config.yaml
vocab_size: 16384
init_std_up: 0.0184
init_std_down: 0.00392
optimizer: "adamw"
beta2: 0.99
lr_head: 0.00844
decay_fraction: 0.578
train_tokens: 571800000
MLP neurons of a small language model. Each row is named by its layer, matrix (gate and up: input weights) and neuron, and shows model dimensions 272-399. Each number is 128 + 32 x the weight over its row's rms, rounded and kept within 0 to 255. Numbers have three digits each. A neuron's up and down rows have the sign that makes its largest values positive.
Before each neuron's rows, "fires after" lists the tokens most often just before its 100 highest values on Wikipedia text that the model never trained on.

fires after: "200", "198", "196", "192", "188", "183"
L5.gate274:171198064137095088089174171137104163115144127138090158140188121163147110120081122143125083089149165088097164091064131111139102136107066142155054097097106086137143163082106148110078124083169075113079140129077106112107129108126073162144135203086156130169101090090155130136088141116140165113148112168149104161188170135137155175082109121192159097108137151068098089172109144131104171093182
L5.up274:107168078098131176128093087111152103136212124080116097107098141122127076116109101109145154121140118129119142077102162148133139190151145149105105144162138054077164085068116173155099157180112112139134143118167203166109066131084060129098105101097052110096092135172163147135115128132154153150137177118161103093110121106120089163070129146131131155154145119124096135173146155161102212076120

fires after: "."
L5.gate1065:169104126122137172116145135137086081065095096099172109157207134182092117138135168070177058164121114160077147150132160165129154122139132108104160106151091092104139093122198095101136144146147093145193120113184135184185173135125104110096046127131190166119065081128113156150118175106147160114206189112138060083112125174162132115102095106123120077128132151117197125117125133159080084106162
L5.up1065:130123141114104153076097098109147111130204130125163112139093154193048148146078111140154076117123133140109135171111162081122109160148196138117152115115192192165137197048124131133096112090123153166161131161136137133182124126118122146090106118147100117158107124230135100136124099190132176160166164118162132113154124172140103171084098106079101077063140110105054118127058073149154181177146

fires after: ", ", "), "
L5.gate993:085105116087130115144141191134092143157172138179105108102167117102079121077076141079090114183121112145097104066149141103149145131088147119136164148143124086169114162148085129134077144096160118104113140079171139136148137161181126144128071105159100111173140076144173163091104123116136122139155125153179106144106126116119107144097173111098154208125117147155204122161102096123094159153109
L5.up993:144142205154103141118090107156111079120137096130132114117058135096082131091089096096127121133092169130182115164106146092132128144092181120105127161128105168042117068139181127107159170036164128088133085112164147153137131085033131174102136085130112091139194136129127172132152194173115118105154186099133097101081169066106135116125090112058087126115214115125120139144108109081132197103084

fires after: "196", "197", "194", "199", "198"
L5.gate429:117206110085157131127133140142141117111128126131111102099139134125107191099176127131178125156125129162128156132127118134145198123115183186117112190120118161114103130126053139094082144072184135138098135084128107146097155136125092173126156143116125138100083110125165123118109146106113144107105138131232162129187122079111119115131136150162085111141143105126152107111119151146133141147108
L5.up429:094167068169119119131178127103160151109142128124133145105196152060154147126135123084120150087125134163138108130120083128157128144140092184136087114116136133091153099113173135112103114133117092126090107103072056099187135109102058174137129147140109105116077138170085158165143111130178123092118132141136169081159105118177124075143131145104109140112131031083161142104088147112077152135108

fires after: "the ", ", ", "- ", "a "
L5.gate406:133129102152154164164092192214115093122108123125177163065182110113177147155166094070130160134125170127125128158132188163133094081086106145122106140084071117140152111154118147109132067102162094122145074119129075165154146227148110159177135125119171132068096127121140091087178131143108103148104127116172134074214144159128110150220143147133147158138084192061167149117120135159144107139152
L5.up406:130145069119115101120106157141088084118117069071150132107122139101167179124166034084118151122058066111102166098093095168122150176147101114127150127166143151148139069179189102103163128099151121107085083139128105087130117149112107171151095143125196191145163113168102108180107154105177145149127093124124183120116160071214051117208115144091160096197116144143096157206180130092130162126127

fires after: "| ", "(", "the "
L2.gate1464:106113109051178132154160107086138207136152118182109127103166093132100154101115106156093170142126163170097101115111074117181192155104154119107132149067059076096142176127081113135106106099166141109112104122133093147168142135117171123065135147133154114102211077148137093136120097131159074232123155127159134113088094156138149098103200129128060098161106136108151099152109071142165159166150
L2.up1464:153093075115129060158122124104134115145126099116127137203174110178177217099110120143129208099114089131126144185136147144085130168122099094108144144151126196164123191158112140094140069144155104119123117197099132098095209100140117109146129103121155056132136123119088116128166150087126141148103173151162161080115137173164159147123200134154118129158175098186157106093152122146156139086198

fires after: "\n", "v", "- "
L2.gate1625:124096107150160079175173127144135084104133145128102079150163107100158153137180151109137140117171149149067164145059127104105115205164111113140134042184099147113089165061119081111138130101097071112124156134145128175107130128134141120127130121070125104196114117147165076148091140112135115109044080182122104099149123069068169158151122093067174126137147154142081091128130139145144059118105
L2.up1625:136128127119145105184142142067056119152144155127111091144204158148120163152140110121142148140147156151152072078117116086165093186120145116163145114104113111145151109107112115132094087127130108104107134157107177064120085086126092154148131118055053120143128117114126125124106167086123167048138102118156031162160059144121119118054072109110126102156139111202095142107120093159105173134134

fires after: "such ", "well ", "based "
L2.gate369:133177132167115135144062169111075126158164137176061083107142129144095167111111105100138144104107107150114145056097158103115171140103092133163155099100192122147095118160133127151187106131124153150157146094183127135084088116145136153125130086163124134122155114104168153144131150126180139096072152096151098114197155123157172111127154131125166187126127198174138188189131090156127105087112
L2.up369:131077137164123128135112147130150077148142142168131124172163169109178146139148132096152058141145077116125122132093162149122075187087140173134159081082142056130106138095200102120150106148123113110098143150145141171129113123141108100129072145074131108134108158162096048152083199117130159057143164130114121155104168132179129144118183123120163121090130121068127118209140174116108148178044

fires after: "the ", "The ", "-", "a "
L5.gate1419:114116128113159182124113145125116056139121132130175155100127140104125097084214099193117106078124199123093142165181125129099148074158104099110113136134121134178113132119123081115129065139183166103160107136105110134101150108083102124171119094154147066195135094101104110137170157103157130112148087113144158091104159140129089135116127114130184194075111169159070107099060126187141160127144
L5.up1419:158119126151134151157153077137169145075115123108156128073085091154115052146096176136116097097180161151164150134105119138089105153098095071131101108110113073150148148150157116219151070133102059113119152080104113081091147149099111075134176123074198074087103089076123124154167165093074074186100132130108098120112175091146149157138110156153119127135149191140114134149096125074124113158156

fires after: "'", "the ", "’"
L2.gate1663:086121152164193176180085091125092089111190134065126136124188187123094157101185128152125114115130141131102143159169128114104146131100154093123182170102163097168127132113142146061123120146161153155082160129083164187088171162148136125141127151160137118150151068175139057099091122118091120107187090158165068125092100117101211112255121134131173111190109146176130078115161135146127079144089
L2.up1663:107078118130120151079132101137098184167135078140157152117111173092102102141106195115087108104147138120151141107103183145197134135147153134198071137119078144188184146131133114135110085113177204078162172136120120132108115157168077177140133136103114135111125093169176135121133111108167128121110072073098135111101132114137139126153119153127098107190116171116086168096090144167087152131130

fires after: "| ", "at ", "the ", "202"
L5.gate1716:082153130148105153089112166144142106156173149127077163137211108106115159148141120142063190132164126147165122142122135148131138100147199134141110094099122144150056103077142121074114105187133113047139079137117118102165132135120189130112139157088103075154202148175100129154091170160107076100111188113152148106079098115109144196141154126139100140089118115193161115139150107159128137160093
L5.up1716:088111054165196150166183149043183137197090149115114169080096135143168098150177144104125105087139105089129114153109096155053130123125116186141173138093137083142058120177121121154150141169121157101087091129150104113175179149083167117105112175068095180133142126145127103124153116079146067161130113198113160198094149159182123157149148129131131125172128180163126173141083092102122147085149

fires after: "known ", "-", "to ", "="
L5.gate279:160164102179117060093120159097134123145083152107187151134080174197108180148125176114180118085121119188083129163085149119112081159134135147145108149115104174154127082090119118168090154096206126145096092121103145137152126073149144145142094102164119153136107127113171155115125136148185099090060127140112081114118128146094100148109149095156168166119130151134158149138098135164109174133119
L5.up279:177197200119165065139085134098131131108079127174156109140099118112127074111126077115136120184119119150092070070140101159143140158115193113143178107116145183176030169150145118137148164126162137136158125100107156160163143117112116169150103158137120109118144170142157142091189158156144151128135126194105182127104181137178144155105161077169070133123142115124117091135152182092135097181143

fires after: "of ", "in ", "sh", "-", "As ", "Sh"
L5.gate70:171137114108175111160183094061066126130092101119109155058130127138114123116113116168174125122106131158130124123139172096127114149178122082110115098203135123119139198131117116123124163131122132139134070102153136134162146094067105192145109163135109135174092140109129143120100126128125134148128081096153117109109137112115107164130092066212103136145125159186133139147116110131140110101109
L5.up70:117182084139163120160102099035095165075135128096117147068141138115139129120115131103147189160098122065112152129130109140097132154172126166085064162144084159118093118150179188130148116187100076159127089145141092138147100124114107125170100143183151147190136064087099137056138162092108131116113126149164142116131098134171126142164127178132063175113031141139058151187120100156155163114161

fires after: ":", "."
L5.gate337:117138055157096114166153184116140163132106149166122150141170122087145147218139086110186136088150150158099165143105207178165162062089105084177187129170127109072143150052102130117144123152135143102166083120144186097106145147108039083163113151147147163121119137134093105168103113118175145092089123091090112125115154119180119146107113077095071210124139090095128150091129152152168165034124
L5.up337:145143200211180117144147147124155106109153141089135165106112130146151173092176120153075112152125142149141089192164150113124095150157126188083152143163193143097121087132136037049126097128201144146127113140147104077124097059103114128138121152141103152129157141153195123098092086087083151133121143097128137116147130121124160099145183147116158155130119147105135165096202148091117144139140

fires after: "\n"
L2.gate1197:082105102120178119103067170156132107072182160154156130163106090146103177090115205183138102125115127128084142138090115094173130115134112167120085132153143137150085144143107192110140153157138135102109174157135099108084169161106070119147104073155134101110164082115106116125121166131096091139179094137131133174116117109199113130118118154076120195124110126121147130076129092111136151111105
L2.up1197:142121148067150121121086138110101129128142148109110131141089176193120167082135142162114087153079109137088161139091148127134103185150152193158118082155157141166132113160088159129122103163132136148056096143124101137135128144130072098131109118129177157092195104140138098089142223156136120131167085119105132135085086141092106114083138184115137146109148114127110141123098097117109156131127

fires after: ".", "–", ", ", "0 "
L5.gate643:104119140100080105133072140124091113126176117146131122127118122162159188148128130145094102110168155153152134103151155100103166126156082168140138112096118138091128144079103195121166126124159127092153132125130081082130177172101059155104122119134196153163140087150112082105125157135170172087141135131163136109129187145112153096118158133120191139162123130150149068133138115164207108125018
L5.up643:144100168141154075096122145186137162151159175149120144075184116067149063142128089127123075123102064096129137148132131118165131187166101155171130138069153097190152139170152144136110109149103184141081175107098082162133165136199134136123110121152064183176147123137133121123164125147103095136159102139100070134155094090123170131114164126121104064116080122124103219146112176103196087069132

fires after: "\n", ":", "\n\n"
L5.gate392:116126111135112182101089135154092117171086135148113137115131092112057153164195129169167123124135141091115103195163109082175165165157138167096092149118105108118117062085083094166150126141096162142099078145089146120100147160135095146168150127078142096115075141124155104163104126221151138085128109068157108122117165118144151150110108130120059143184125151142118179093156119161088139093106
L5.up392:130107134145182164122119068188111133126145162111137136119134152102154160125171097117083159137130188143080182042106084147164175199144176116087102125143152169072229149104127138129079094069129117160099188175125089149121108170136137087140164164152128163140089113128167104125097156140149165097167118130109117133122127138113129083119098129059087155151132121156097167112172132062140177157106

fires after: ", ", ") ", "), ", "the "
L5.gate816:122155136116108138143100094174119146154177161170157118113126109164114132147123177088149182126128156134123174186149126095099172111074135084133161116095123164167132159135109152139139127104180196158092126056110138138159135129126163129169163134126110097138129140102109102071089111149090170157094143127148132131165132096100148134157096153156134172170079175236174157144185155106135181111139
L5.up816:116163086090141109031096121101086099122132069172157117127119123096169158136103109123118142126134050152192161173137169098144072116154144130172163092054083103109152099110128127033095193142123156117168128082170158159101102129117084173140048113174180146076107079154145202116121138136133167094185081117190048134132182174101172184172089117177133156122163098125119171166087118179100144164093

fires after: "on ", "On ", "born ", "| ", "Squadron "
L5.gate1301:120214109136074210093095164144167084124114133153133120143159131090096140110113138127168161176112098158145158083098161110133141148130121146153067197108143183150093105165167116064166173066135113156155124092130085135072081152152190103114120100134144110104140133130109148124166132186207127114173176155113158096140110143099154159189140120170095188178057107118120157103206099167102117193128
L5.up1301:075108147116118153106144082108119147148138107150125137111102127140095103127122187101141174167081106084096155160108099131150165146125172134112121104180184170117045051127131136125127133071104129142062126132148173147093067149073143142166109107147105149177158152142157086086122139150147116188080105123146152114064085139151096195095155132050208125168167168086109142148142096157168159149152

fires after: "-", "'", "(", "Ey"
L5.gate1724:119108113140152155132077144133099148117147162141122116162142144142145132108132117153161063098159104111074116180094044132144168118159168167146126134096124133208127158128118116081132076094118154108106110122131056189068156144165123094128095102112158128220128079179131161208080095139182131105171074192132116154114121129158074190114145190140109117140149133140112112079152207187106182107144
L5.up1724:133190087139121147161114161140115178219171155082191075116159119087142121124197154127100118131083121159100117139148139108104084118050127084162115105121147081119074178127162179105115138111169217117076167132114175101106134100177194121129124153123116130138116099167124144090128087156161160114125091166124116138136108118111121165134117110122114157145137114222079123140127175077091105145137

fires after: ". ", "\n", "\n\n", ", ", "). "
L2.gate1240:117164155045175162189124177108069147160208174114112150131102136095180174161098153124093137122095170143110121127151080076056121131105166104107102150128133046111156095138084115071153095087137152153199135141124090097130119129120111101137167121127151112103159108150186169147065042083140083166143179182146103147140085152159051116117125128145097157175159122105160170095109188144128161086065
L2.up1240:148115193149129132150182154120098175054115149211150109124132139142077136140150117108107134130141062157166087097136129122133113108126091181138140188098123112102089123157145077128087166141157148075126166158187135093166088089087188110135126128149149134168167136080199128095167164183178232140142119103117121151192086199129180099155114137113148130130080063143044072132184147146113087102132